config.toml
d_model = 832
norm_eps = 1e-06
qk_norm = false
beta1 = 0.95
lr_head = 0.0049
grad_clip = 2.0
warmup_steps = 200
MLP neurons of a small language model. Each row is named by its layer, matrix (gate and up: input weights; down: output weights) and neuron, and shows model dimensions 80-335. Each number is 500 + 50 x the weight over its row's rms, rounded and kept within 0 to 999. Numbers have three digits each. A neuron's up and down rows have the sign that makes its largest values positive.
After each neuron's rows, "fires on" lists the tokens most often at its 100 highest values on Wikipedia text that the model never trained on. A number after a token or word is its count.

L2.gate752:545528483436505462503444572394519452504431473381493487473572581417500408443558501483503438486466416537430476537508518493536470411532460611559518583500515519523595573493545535506384458497437509555470591484566441531503520400465372476463495549491518521481426494414524514503507509491494508541559478507541541451478437488618527551479546515448558459550569537398501545563579515533550442478441540462595481471453527494525474552607497522435520521502471454512532482503511507516611480541526368526556424427494507515498502421536528534561495589490433512539540542521489641471498515476559489521489473473496535447455593480535440377421539565405525438457624490453504462460488482579405513433448477467520512522477411434560519552423501508508522532456431544516422519483451489430452574527507498
L2.up752:504501591548543525469523467489499440565464529471498545454485527449497577523458431551488579488488482540529444466508469418497571474428496583548608407467477481510460580489475487504430566444483548500503515468592476464458565417511398495458487516563573439438453506461391448448479505493465480498482577518436569595454440480511464447399557512469478592586502502499618436557443500558534467499500594445546461451517500472509420460559435485453539574610544520466535485524513538497480518515602553510553429495485519595514470527488555455429585516578420561570460505555474481532457459548460531557456424468534483610545536463577517504483485485602472436524530349576475504515515546495602562505463481420554503429538561528511525537488480397491505493529452459509578511447415495541513514540483572
L2.down752:569440531451509457469567426502452369514598516484546503549439501542611468495502486413514489464514523498452486476515557524537524423491525496563520446505498519530414557524514475523554457503579596499530464434538573462458514468460466498544433425645566496495444440486581442501492542493475519486477424499491466484500574490505602453547542528513529433526542561547612458505543556462502464441500553446513519510498570402531476470481446563532479472511470460543485593492432491414472464523453445501492530505526532464549558467413463519588464517491476421607482504536429453438465489549474502468532430534406520473473483604568509534539497497577422527478467473521487393486482480501555597594454568465576565465448503558492387561496592477526514515492461496540613513484446491524489464491518441
fires on: "." 98

L2.gate104:586478464524464490439517527394489481465606518460461437518470529443468389456496495464548514449520500471561519463418476518453539472500544495563487409576561521540549465482519491586538593603549536433530493474481494470506476583588581509454481487487521543553514479488520493500559541549540424564487460518483519480519505389584465404487400629449600536479516489512433501390549452493521529488496496604542522459515476565479334424557541427549544538445476417510494574508468517516384478469493490355559507540576468588479518515411567532452514484484421540529604422531497557493417545549489592495521475567553429524405496500560548485502579526558578405490395433440560552537504534426491612472507514560619506479554481482485550512487516546472529590542477489529542493448499512554536554488519397
L2.up104:572487507520426499461565572402553465424615480473496481503514552442508435565453505455459467534470519506503498486450492452509571481480516460605587428494533433490520428544577471604529563567478484551428566463457550463514451616507510493539519497439493469525476488519459503437520482500498419538543531630478465473469482451537499453545425530493530490515533440576509486457504395463547557586519458491454443458537497541443405422548425440556426456395639480488547513468473498536497511417533429455617491437447530540457447546446499435444490501566558503511481449504542585586468504507519543399492529541510495528529511521457579553475565487612498468535410473482497497573475533489563539499572482617543430498489554434544501499530525540459520528565436499543459576438463467562507481479533411
L2.down104:468567463539481577538494518400467474596462441534449516359441548564578475493503628448499464500498424512468516564510568466422509484542476523522413485520522407481464545500484521479528531448503436579497583412573445456429474583549449495491496453438475492482473543540541463467509558491485520546430426514506512445502505570520505536470397496472546552572541526443533560466520500455544507561580394501636501509604576547453563449526489475511560526523513459486533494499498550475486412542522489510549526524452469478439428737434551523458553486564532475494547473499515517456495508525510542517398472515518560471549499505522513637517486488491547471508439491477385447517549488484637454471496412472571442466577464544548498505468435450534349507528459505509548553415450425544540466565477425
fires on: "\"" 41, " (" 14, ")" 10, "”," 8, ";" 5

L2.gate942:527545561512371529544443571456532519516549471443489499526455476501570463535532412516469563471573508474534496458581474481480506567480522485479542507484505544542495531525490490578447430405538465418541550462448603516505457530479428477411594438484585517498519538492484462474505498515429458547515475532556507518456540531554435385594422540464455457528508498422465513428466578483559448490516484512520538485553531563534485608496519517421541493460517542500436504489489527478574461490477549485523558416553503571499571524458477492545475500402556516366496443537534593549511543539409580568538533497488542502535530482469467475422454493505607527489455588515517496489577459475526543511461508471478521519585451560533523442625571560524455517475412479523554585549587413496479519614464564
L2.up942:471597577413454456542555496478531521522436459506452607552486527506533501471517468487384453404516542491524519418492493614556521491621566515515516445488482401527515458544535477601542501390507526482603528512459503484532504529506401533396539500485521504515447517503421513545389605457488480541564426475495414564572578484408395477526434616366455519545422429572568523473442459511515504489479492546494599445524511518548496583470453499485458463488503524540579488493511567487571448573520600474505474539558521549548568554518445379490501599420523554522515448507456588532523507482544543490420556519514495421554450489450490487459358557488546617560425465534502527436498550512486522598463516455488502501512522489483475517559520541550469561499508513474506492483507493445459481514562552
L2.down942:511522540558491492485470513518462536521557450514497449515533440388437458463501443382466485458539520517550443507505518569556453424525538502522502498491437512544515481534489529449562507461465474448602515544585493548505571493532456531445473514563501450498428561446498518437558480525581517477479517559460471483475506530493397547507430479477428490499541461544438530585541452536443465481498532518446511498489462376558407481472525475495376592538578433436555522449438549510464424512506552401540555505583494519492506519447472505468453438551486501498467428550587510597483489468513500529495499520567483425474516483479439576510483433492441545465492508586456437440564524501510506604391457454470549438438497572612580618569455468588583561468588509480467423485566542564504507482528567
fires on: ";" 51, "\n" 20, " did" 7, "anc" 4, ");" 4, " ;" 4

L2.gate1363:488558480456483468502535567449404533437526543481426410549514493462450450472515525412574486555500430580520452500454407559467582560510452504528512534506487538435504471508436476505511614540473399462433523537378466572514482476477482429466525534487523441568483613541387587478470542491515468496587506450503549440491523585511565470553513496550492467485593584530514482433542438513436478455534476502505475474586557408484500595446487511453487488515590474519524496472568494490527519523494362587538603544503500463495523525468442454464515501513458555552521476461476538495467512470517481506552378543430505481527511471504519543515467532521532508421417473481473417545502419522441509381498391497474582504468518430443504474471560520576493585475535441588487480573485437495546561481486519
L2.up1363:478601502511448512442500581432469510483506524454482507575461468415492459536456582508529455495523514542511515484439416540574582519479500552491498513516510519467493595510430482481518478517498516487533506530505588552526524502451545476542544563545559476493462545483464504428562497515562515429550469465485477513463398505422536455508532537524473520512521539506532482449620566518437481456469542441446428478634505476501490590508522543483418491578534483467476603607466548505502434427534424590549517546519509401586404553455471465460514511510464524594547478496541547523457513509543535558557407516494479451561582442492565433550485530542497446384522542495513546531525468478561580407423543501492515516433532475514544499452510516486555535487522462543485587508421513499504495422505496
L2.down1363:526469501504507539460430533492518531517484439491522424461540470519580613483584588489565498548540467576546470484515512532488432666494473447528517482544467529446452557599514445421489528506480459557476453461534524474366484407525515434520437553524401462473535573564488500496523439542492516548485424498504552499513469625396527523473561484517562440495446547516494509526505540540512573486460442494540502548477489479537571440435490494532487463472528524510494511452548439457490502543560448395529610463509501492499535492403487556437484501551456467534472543487478463499486516464514465534512573541461560426516500563597548551521521490647532438586424454425369515588500495491495510318531504501503538524524485416454526530472496399482500478516529532536519459543467467412509477544533532
fires on: "–" 66, "-" 30

L2.gate766:450529509446593459491524499521507581482540547512534479495540495461490495508486416509475484511449500589521447548538511479550514519466557566551446531539417457602553518533517477448525506464422443433466530436405459549473434468533533512449466518570556487446436479574457458487530534469515469397460402527514545401478513547446464457500543552459530424481489547577471427498542442523565520462418474475549470477474507523552536430566467525484334498541484423481479436574469495556427593520532478598543448532471486443544462539525466491530497465483544516509477409569472529499443553453492494536536425483487418518447424519503507477605566457498515489529475556521519501485525451468573548582501492488468529526519485537462500452510495539485589576398594482541489523516554490535510446375438518
L2.up766:455508519453461550429529512487487483401494433431534410535443512440489471400472493577473486573461515578552532540473487517615528425421503528510465469481438517581515477516517490450490494503471424427456515460477497500502526647419555500512469502543528442518432537580477377443482530501484515403450463519479467438497487569522461507515517559524515417416507431593526442562577539494472510497506508430532470558441532586475454537462570578563456558551427496455546479509514443506527472462491551587473539456542540521559517524504440604550475504496517450442499376517506581535543554525540514518400463457495508536613524466585436472481473476563567528465585413513496530545517473523492431531496392585405480478559449507488475536481547447423517533477447496457545556520533525465437464501510556
L2.down766:525505466512428423404584543539465522505558576551548538512535539550549460482523529423454461583507432581523522453554495551478507454522509423511454544529525514484518527541524482411506606518519573535507521363533523487589522453487476505502536527469499488503484429454549449495489518532484391461555502405450492541447518572448458520512516432515463406532489415510465507422546493527428479556614485469523594498575537472526406464510462469414539469427567514426579501518502496533576484477512520447586437486563431443474494618544444464450541534504481556399375584562493459505546468517449533509521495489421569444564511494464589424485479471478484525493452465556387499518384568467487526509467452557573469459426496466455578551461524508457509478579417494458492535587452495470601436525461472
fires on: ":" 51, "." 20

L2.gate749:477539571445461476514400427474462482463505528421555483459492525531516474514538458506416534434443525460495523449519546532527424466439514476452507529556481440512486520490527554519450538425473522488470530550550431550442487558519555499490469570380571530453470477503544517489513461543521521538484511468453511396528492490439496499529471531502511483517496453528499491513492430511612610516447517540372513475421510498541565477453502513551528566439515476555461470463515521499569459499428517599436476463378466491430460560464540427523470490528510494506520604395567518579502475518420504514475525603507475525475499429512571515427428433411602477454514501466657536498525497479548481460453410474521421516532485526429479540540537491506408546449456544581434551531531483472447517500609487
L2.up749:385598589460555488555514541411563564578501478482474579477502499402561444592466505465467593462446492453472504549485506517575563474527524394537559499506415504554405461509476409539494436560569452432503486501510557481560480450435508534540484440458522477408469621653519482493480487443460462482538530518544531535528554546536490554534582513536505521538460477464472441441520480503423599510568427445513545546517500464511492546510508583487524551495557591469537571476458486408412468509471499450504587589444497521572488505454613377535597532431552557650558480532478507547498490493448610522520560525466466485442520505501423549545444485458535526503465521436623523527563488488463555515570551459538537546537486437532423567472482409413532482489509573487481429528520427492533520463568545
L2.down749:414558483482515494564426495548461416551445452463432567584565490559433490553383389445451545493490524513540552489517481472595453516442484468542527463547408521473520480451427396576472492575538512462482526484507613576448476486458574517475543451514506465497452480618512450487494507463460407476495574542427549471506559572448465422460519489436485432445461596478514516495551429473478557527476537461510525546452563484472512561491569503538542505487495485546445546473423532384504437500519482479497500551516484454507486588569509554585499514463517570543439491520487470554538505496526448524558548422444635531507629516543529576437540516503497476520426503447553508510467533464501578568487499512496434532505581443445556477531457495491529493569476503493512465558524521523352483494497453
fires on: ")" 21, "\n" 17, ":" 10, ";" 10, " a" 10, "." 7

L2.gate64:457533512476430590462500448484519470494347477526531503535498531510435564475467487543518494447440515466551401459456489568571499577415553508548435475456503518499517530577507571461483531528552618568501479509513502427434526479548459494433471539524558500564509508547602472479438402563480576511508456384507562550571470451483526586523468577555562429552509417414526484519422497436515426505452475483479541534510530505490500538434468542489478524410590502537434506588508383538511448570497511455487527508525477499461600438489517533525566411417496476596579405539605474358549494539551524542452496492479571588539603487458513523474525490522563484407531519464520492531525467464470465585587506501515441538424554601502595604483497521503436513465592406458445551607533602481427544485564509
L2.up64:406523459484559599524478486482451416483499503449491526390524491472479401511465511473495535498498455463458441499609536495539536495553559619526524543447520575480527511538448526519542530537479477484508462488493455519501446500519527460546485510463388473519554564477545556475511548578473531573443574570469426506510493571474462522520542416476471542495458523492473446424472532499468535462454518480613564565541444461641464483570527483475551529461542513502466503462400517470518513552566499478449494474523484502525546476525434438525534581547499500516525501499446477557505432535438439494484478441552638505476426531480423497456571567539506374566444446447529497534455477509521414456445447497581423468578453592518519426431556507512460534452426584556505475516405491497496508557570417
L2.down64:447587434532578574590539498554449395414563485437493547535572534534496485567484492540510556512461495494510509462551476496494538496567518493635529506431503578404512435527601531434487500500468445513512498548522410512510528465524460431547515501523594516460535546542532532555449467586567490504496384448553535501455414506583422481471424524455501468496570567476526420523570514517500482438507507479483482594556487508519552440518488562450498469528539524549470465542583522522424528502580504457414517400464445455585638503527539465474505513460473445595563551427550517434516421474453405456494607417534473527523482520387517523495554394534459484465509482472504469571579352429499493390481480474500470612490524543394465529529524414539451482534504517520477461497485478526450478499523467
fires on: " |" 70, " co" 6

L2.gate1310:470511455584456484544522381435482492512523511641519466553426483468570523528597473506547361545519452577487591561465521410518489485500447499447543477514496534447444511578396509486547524502464560486482496438438410467572516486377416553488554548439524478478527598501412475552510573500500522515570517426508507548567567464411494430524599507459452602485524515485514507527574581493570464465533613493515563476523445409510524479477588527513444512506462479579572544431445539489427542569485495490480550550578480448507547493451520523379465558618468535446522488537445537437556474572556534440554516491521439597514531505521552435443531538570489536439576472460457528486442447602501503433454463503549462588578564524483534449573563443460505556499444457536477535475461551492416467513527573
L2.up1310:547427417564454590476450535499485440523470442640583545513544484501582508451574553427452456492519496496461431545539474455497542445426473464526424434505491403481465490481556510540511488463591354396518578513472419558540480518495515520485538509524495479451490500540447527539545479479501508454557502464442495475476485496444437427513594477472498529557412549482458456481577587384552466471586545462538531517523542488454552493530505486502467529514540473504566502505430438536550552487543638481521464441478464418492629509459481489501481464460418506551568418496492559515489481527465550455505413511487556487519518416433449469499474548626561516514535526454433485464471504540562530444551549476521515478583511465500443549528566414514473501496452503424481481434506522499469548518460530
L2.down1310:455501483467528590563451504514527565594439492544576550565503522508534572508478447582491535476528537510466459577465410605496469520505497472486468460495531427419524540488506450447515428533543583510497471501475553445449555455482516527494544575456501407616527484559515469572499458600490455522453468554525468437506501506484502477501560491518591472433559521604469451526496512496424398453452484529550433480438501552450506462519470525519405461422510569528439631350478480538581522487481567433578439536505526431481510457493463449416530433495493561491469606476526461526356530533515494546589458440519490455525493556521568498545536524462437492542440421485478501439406396353483503442424473481489556469474421433443471506421519580538482529559441454516514567480456513425547476529539456
fires on: "–" 37, " Series" 6, "00" 5, " en" 4

L2.gate355:513515504533561533433476578454428500519536529506499497478557469517514513456502461598488474499442452546574493487586381495617499487504402563388499487477539497501514502594529513516477450432485460524468504474521433524540493475575503478390520554522569500409524517498536539427513457503553487453463462584568484481524475498475480566505464566471515522452417536503433507520579515468482560488563502560495482509413503539468472487467423477539550594472541517390440481510559562511406496565559575499567417592434552658456527556527494504448507538500456473529389469526472551475546472506535444541510446520541531511476497439485530451511444551539467487533475524521546537504474435552498483499482570465492559485418415547461535505488533426524454487527478477557512494513521518505477492446519545
L2.up355:441539442513542574456499529434558457535504553377496527475526514492582544515487484546547424417581464500512504556471488531496510405381482596587550464516497577540589612525494485447469491496541518433497433388441549498494449457496561445466406445450553530462334514457415434452417446560461376496524483498597450450458518565480451479433604564434556519535514538553421490511471536577542456456538416429437531423503513469500410529513468394390562547460487471482509485458511567503469579589524451520480466452504453501513586404526485556510577613512509525467436425498473481478478532497532580487456586474495494525530522448516576423561416504461496540538489531454556434505504463541454398487506483529492456500474466469489454553435431437491472530460514510562481549506461436599493436481559442
L2.down355:543462509530431467445495554586433551472521476510493469413495458515576448541455542555429495600461481537443501506540571468481434552483500499437495463519465475576520488444428525537471500503569533400514501385515561561479513500389468594591551462484599451452552531518502437484459449422531478418475573482451439579522538573504548575432463547481508515480484513590462518543473490563469470449437442524415479467445494499482451542429494511482456479528456480493505479499462490533493483527377449471474532532476455435508446501473558495529462474538527514521505506462505410471374421496434585540472529552525511381592533479569487523516525538429488565421465431502449412539493454588515482478524494570452420465464492460454430447484484435514527510487485517486449487539527398485444463592511505
fires on: "." 78, " located" 11

L2.gate312:458521407474418511567554520454480499432443483550492455546443515476505543316517425485426503468514421440464505406464409504492491493565457586560475507626518470531393541506521473458475539426468493588506479463546450466457556571563487527558461541393568515455512535503427617523436371509468470454584530473451494505536449475621473500514533545510547532506559513482510434441494534542558529472484552511587516337462512565512450482524471451589476562442496529536501518459505608473485507519466462507499456499473561516541535495409522491546483538576579562468538507500489602512480568514471430469467490586420519430515443467587528535413526568463450516496485413495418507472492422573461562447489541521616506559532463507544540531582471480487494498467457469491466452446476554539485516589541489
L2.up312:512478497488461511494589527397444425464490525480557494465440533497526588481432463462576481503435511578485447420513546566507456480516466416451586528527495550434484517454536503572415448449443487526487515524530525573516495559518466474497595496477510464568539451477555406499547519419443463407442626537421426461466517493495417402490446527516576563582637487441514450474524477515480500457599491480517456516501500437472498457560492513595438555510466473468484478496485549446566543457489509471499515486479485527447473476536505473535525551499514425535537552489524521490472512568524439465467575457484422526564527462512584573395462546521543487565593503506537512549474378467475514529453507532501594513486585476542492542522426466587618546536578472470540494482444440462498475566595479
L2.down312:587501547527451493514608439505511464474608487613634546545510486506482410607476414371533502542423468566465477521561470479545571523537465579515502464543529469503448561491573503460449492433493467500491516422475486471541507451608513466494596423434448527450498368481484466471450487504564524337565573489461482442472470537455473623457541494411479538461502389422445559534473456507475493526572440453538578452519487472510583484457496442451507563441485507469520492454470603520415542542464504570433547570549534469500479461492436473459588554527591516508516536478577549416522518478442483468531545496512485535643488503482637413499495544572456536498524485414466551461519448543491552651480512535563486439582422408484515503533468519495583496450628397570564464404431562499452479505579497
fires on: "m" 22, " live" 11, " NRHP" 6, "umb" 6, "M" 6

L2.gate308:507510460464562397546445493547547554441468570461573500527535439481508468550482481589515493505430388494508477458638410509561554453438419585400591474638587333461558473461480520482479509535493435483563571450525500446539482572507499504464489503401497473488488529620493464584440403436454528451491463519422439583480421551472539508467527511507477535516467544529559507490477518456472475573506590454457476555523524500341544603488443530465513511520469409436413502485549477469538600470493415503570495471444536504487485597484550537507543495481522519554477481423540477470452553449433483557514532490440468533527459507570551534447418478421527561469449528538531518595404554501483462451497466504491552449479550439417526447412398516442577439521546443526470476428435524401488473590621398
L2.up308:488446430504609450379511468520488470504494483477506513490554545499512479494516469503514535449554480499478523480481533460584524442515513529370521487573528503421536523502414532450508469493539436496526449504530537539544588541533567559489426557515448537566476543381557504517490518530575512462435417492487465458497576518497552476514548505433375490444470571457587506496530519408566492480461549460433480527501524463474473533536440446514448493497497413494502449518517468529537478593609474534536512480476535515520507589474455564496449560438502493523434511433576450385506549489535581466438495466519534463525504424557626524537453436514413504415521485484524445568512506519547524561572541546533580446497514502517525461568476355428468516563488481625472517541419559512554493527604417
L2.down308:543527481571560428541501447471526582427460489507516509422526485414599466442537466515520462453499492490367523501493468529501453459585480468433536618488531492511474492557475560541523388476573485449550502410592572547607505519548467574517507615400489545478520459528549502485529472539533469607520502479510542532459518540474560418498566559466470494583552510490553540505393518443441530482604490474497578522439499498434513524496459427531528433587554543512512491436548488503531573538523380570495558399430463434572508536520414494415446540564505441444537450430440516436470482496439532549529548570470604432444427538468459530525458420465519464573469500546407510529498494522541460534458481486452488503486562460487522598552571447552436534547462504476450554491524471526539484483467537
fires on: "." 60, "le" 19, "\n" 6, "age" 4

L2.gate1376:496524501405372545501522455497496547472502500514568446443429561531524449484496528549579534521456496406482407563444441528527425437533487569443474504593496451484555515559476452432522444484477536427458435429410503536540501483547454506457442475532435496461498554512558551472495558500512547512493554471487510484490437487468567522540396519543567462398452522558431480487529545519499570505448589494480456555522457543494508399486455557601452414554554471509425505478582439542494442486435390501480501397436567535440518523491430519582503525532457423487446508588441519557500524547463461540565470581475539499508414468496533447552529448510520458538426486444569533518586475549462430458584424556529453430426542495469527526523522547431496613486513495549449477519472542506486492402500433
L2.up1376:431531609490518496471515469450567443490542588592528521492388536588521505431493487518464474486476552468576386518463474553495477538508520559540545478449462469450436464480478470443566474565504441555388627521454588557440585528546505580462460448562472454545473569522541555553542504482534424470512471541467431550483456480577589520545511510494537420482415583506479524451511447534540498553485492486522434514458513509415421536470538459450429554507561477531448561490509459579593395508424495517518577458503498551482510482507502400558506526460524462533355545529506481469559453527432491536579469517410499516480480477543507492467436535471488481567506466576499434507502482503514511450455441453559527454527469589497603476500547482541431596499462482530477554514438465545517408478485477
L2.down1376:538520539510565499434556444445502465522486538466476455446465545488381436520416577499525537407421458483569454632447486487533535456385591553574527511486379490356523524461436506557499505505551452564478530566514423504482451513554625503522623544479592392522477416633463592533479545368504434535599537523461444517587460513469499543506511437468450530470513515492554557450564499549570544448541507560489468449529603566548450481565444527483495472499542440448437445609461432528459509535510527510494416419486439507500520530497523489448459610475485513574380519474484435479525465495514516486541509575466470500456524557439494517443500539523556522472434530442504422496481583492464471479506481504449495574582537562514449565472431491540460399533597486548609477479470578559510473449577519
fires on: " in" 21, " (" 14, ")" 6, "(" 6, " already" 4

L2.gate903:556549508538532442572397479556461444496525444606557460394503485489485463524550514544494453512533471549448461520505434526478450488467382441455485433451541512496458654479495496445434440511464483666504428431551491460518483465520465494505484518442475587471472443527513565475412521449510474541474441410624518394533486501537422500551590514539520442393560594497377566440513507553567408541551494512531570576535425439479553544497419568453434522520492528499491519519503395481434481494469422461504486523523433513508566495488511482517551551493549546500564492441492515457475453475525535558497537538459461553574535535498558482441575564411478633503546478547527452485391469474495511495501483469439457444490531598477580492516530403548602494496626519454445506573533434586460484532642504
L2.up903:456480476512504487567473471489456461510438387487522450475495568470562504500568561507445456581480557478451473488555442496462558426472484505544478479508614388468447540467562491439485485461501451490432557488506480572553524470548462561516481529478467477526536473454500489519461440401528411433584523425598467457538563490469488469462521488541448517485499602528454473488475512475599479524571507503469495482526533473429445516480474520391546448458434403434559522502525476430433487573458464467529464471489497573483572462580471493457561447559424451503479425502480507533474503450423567571555622491434509551476545458550456472475525509432475615557506423418482428509501445514499514523486537486565479492550443484605509451477444375546508438425536456473501481481521514480502505518514584
L2.down903:477515466463465482511487460501495501497446477471567391500438563533472470474477485439566485422433571485526473472555488506549564488514451374544519413378538503523526565443532429498493502476528494374435437505498510516598600473523518515518453515377576528442506572419479493577364470483546478556555509435583412518491457591501472460503572477431531537532502631585463502560509430516484461532543595586497458479574381507563539580516546505471520422496452460467587505486575526497448400520506489489493507483502434513505602525434486453490509456594508490601539420509401506471456378528470499441412538512473492528485564532539379512425468559464517554389503539531471454403560491457473439467451583500417551449471508513466542456595432407493481542500488561502534521512443570543493466532564493
fires on: "′" 24, " mi" 14, " km" 7, " N" 6, "." 6

L2.gate242:458470495523599591465495465426508603458561495464490482498477534504392471414522539496519528461488500445486548569531433519520560464478493460513490515550501477421526532447534533507506481522539506469569536456531486513521509451465534503480405472519538512481521494441428552493529499395631529463511550514534466421480456555460438500574461394544645522495463442486459434554591482375472528506521451557524458504478441553414592499479505496475505468450446541432512508484624445471534448573590520545570447501533420465494450495395453448482561497463444483501444490455582390491471562526542549526531498619536491488466437401545549563562579575510540473508497452469548482497432582548511535421564434415463541400438492525429539619476534558438448564513433566502500434484507474424486534539497525
L2.up242:461504485498583474501499498543522585485518533471518488611481609430542511438547502453522495453357455529517417567544518505539536498599495510482512589514406484485411584447505519399470455466535442519392511515512527489467457389460508482543437558467501554511487485458373550518501546504566479411568486478534491434486509554408400494498457598631488507578563502453457451488517483488512453463542446571431445569474487466533530475505522501477497594515478449528371516423559495457492410423409537580455497483419564470426495498496540504473549462490503435579447531431497470443523458387463499552542525624567496454519492498587469431498552472440495395512464482380561486509510491478469502548559504513503590484362443498479488506510522405442493547483524402550507445495480530426540471599468564
L2.down242:472424548510478510559451502538479552578536454550403507455422392442509539433508558551454538541485489477480515485489527586439554447550447462406458506454429540467577519507492461564452530557442444464487507446545434472479497487434559525582477563552559554487497498494453597576545472444537619434427550534535501485478481496518543557487472490466562539413405484523486552454524532430558519448390477493559497442492541512492460477551580423464393532490567501427488524525534395536450481454435481469518495528547556521459476483438627592487516552509473491473619485515433428404572604480540601530478464508579466465495550360418576582565548478464649447550523529505551493546526541554493475440504512473467464476532543586416528511512504453587451475558479620480485492498521516494509439579465523
fires on: "il" 31, "ol" 9, "." 8, " sister" 7, " Tr" 5

L2.gate369:521525526468479549465424425433478443482566490488571413377501446525478514424515547499437546483547522554514507539536547428568565526445539566559526444479537540459442508543505480417471480472516481488435551524380491553458520519544480467504456425503473515575421595584483491507483578520519467552497511434515563475464504442526465494474557443510505453490501543501531501638467520471533448423528475526440515516511496539486457470507496464514534543510524507529498407512546496494468521516444601430517484464438490492436509505458494442438448529468572584456495498512474421504516553519501528501512459547405522534631528519455488430502565541494588487460423433530541375427616458476475509546560535464488508478520495488520512549462549560486555330577523471475506536529579574470448569447620444
L2.up369:456583476492509529497463551530578514556507615557451681468604454517457506406481478556473531473485533443437513551573469489541546525471530562504524452445503520434474518523546572476614546536557504541522434512467500524500440556471490508508387450491522523522424502453545553487459429503537516509615533582496453488508543530488526559584426477518586555450485472513462415584539465422497482515508524503461493504553468526580586518542502534458490461530567440501501529446541431405520470474454465551496485593502573483436515461468508528540464493429482505506512490565498549477520531527576551504454546567599508436585566569456577475518581533468452526526475613483511478470429409499546526460451549507495524470553460402503478553447491509490532477494520502434461534489436529426438524503475499
L2.down369:502536538458441500545443450536554517502513582418471474473446440503468523524486473534442540467482610521485533484523531431466486483526497536510495572490550489510485577459518445465535547510507510525480474618508483529523506611537342521476460465492555527475510473445556512518460584485563502554506530421492523494428600512539469547496475459484479515419476569475534470470517548473472471537442545430434509496453518475533518431554449518507428533553515604580461503589493557442438585494475534516523493545421563532513517488385497409423456527518481487494534497570493578493513576502432547391600467498548464491474612549478632455462561479562435457366523480568502565560495615440444545550483549498554471469509491535522428544518526459495480370484566514474419500580494518557518413476466473
fires on: " |" 83

L2.gate275:562477554525502400554550540499550533400528439454497473387551582565517547442442473509457544557477532440561470559409527479581468461463544515537528422471558530475527557528497504538514562462421571534456490398653495481454552513522389502598590606476444469508494393532584447501461480442447416458551594451491464502524463516495540515430491466576511505507480560437410522562471505541465552561547523381474439508473572436520526463503547508565529553498525533571583543440464472614520443564565471489459510435505547528496508542554533551518476515446482404523370479505473494494471618541567483501454490572526451558526490483486480533414486517543605457523510502454534495413472416560467493451521557519520538461465471571517486448580514416491492450540570549616536521552566489507541415520484504
L2.up275:472471528465476441544445400437507440548533455552528590486473535481532439569527461493478507527541530464540456449468538433504484564508470420499475504570607550516459519521461467538478513534495444520486493385510528566423441513444456451541473444538482587459473547535580495493495445555499515376488619515482498578450555488556497429506484525494528595589374499501437599376496539493462510509485473564587406418518537482430552421571454538470537524594545482493485431547522479499468547495487469424472512522615519475593483439603445499547450536547518542577464484506450485612429517515416469592544453497573431630426491463431555515460519515559507467519505510546465457479597516412493478514495518540459539481472482521477528477531540568486591587471520518603419478476413491549450481533567436
L2.down275:520482419465505496402469611485464441447534444543541498550493478436495553530468561522433490427444535525576523427534528437526419462525436545455486496523570584468550504441451365501505587519489517441413529532462503531532518522518508548460531492510467508433499579472489485498503443443466442513428533578543558575434558556512428488373455494526564603485441535528374550487431508648474537529521529431513495474506504423553536389525492460578467568556523514585513501482561392534524427443532458411463490492503480529500582570534526574581462463519502411542449481469475519469395453433529443453466491533491506504448576522447530433463526437445467512496490486471533612445566447478431541461374466456554533549515458517470558463654439533413546484433448482521501491448515396623445497518485506
fires on: " |" 30, ")" 20, ":" 8, " (" 6

L2.gate1629:570478522464457448503414546442530531562483355614512442488449482532512468501456509506526508416409535530495467522534535520545503440475517418549520432537580508487513403499534376494445536529554405490471533500590478561466592547438514471439547446458496581500495507508552455496468492453524520497494442566449503447450434492471470502447506588407537521560532499482508428507487495438526461502533453465469552408485506442508387532522443463580520498462528475473609527541469560502415458490492340546483486508396509466439581467541542539467529545508572491489485428471522548569499575509503518460555499448589554424496462423496556487455504490502530530522467554553438576455535530486559592611444491494424530529591442465496502469566473522542409526512439504495606410527492482511575499481509492
L2.up1629:616555543532467457476466517457487570546485392610461471411493462457509483520524525535504471453451454496458470535494575493489553506475526378567398494456518488465566447470467441516461458518472432402502503466487538543473563541500539498422582535430494449589480582480437531468485499551552550446512570588418501492499483415522483532502503604491505520465501408505526477510431514470492509519537466472489538492533512476452454515558480479480474432532496464463566515533442485550454520532544422564518455533473489503444486401540507534473474474495594495504507420466455498591550572568608553484520483441579485478500420467559528541497457474468483505512453511600375500528498531454540488613407391503421473506570522468564576554512446480600483512486441553517539460524451578519452490461456510
L2.down1629:531523419628531526540534535529456421471522444572527514454506503404568464564415478433445526490582419549535515546557462499456425551506578534433494519444488418511570418497476504412525437508484453447475504444596546471517548516518483467475479622441512499538530529480440516537465445511488589464487600535482533539489487527456467453502537492485489477553481507510541481463499422511540522552560615580509557490576459526535472572429507435479469461483510497440535482460464601417483466412483401511482530506494477423531506625493394447632499468518476461472555461595476548538459575473545500529480539473517538527550496476477504537566501485456414479481475569527540458493502519482620517491550530538491478527450484430597534424478563445566515521538492513474499464574437507524511424530448500
fires on: "," 56, ";" 30, ")," 8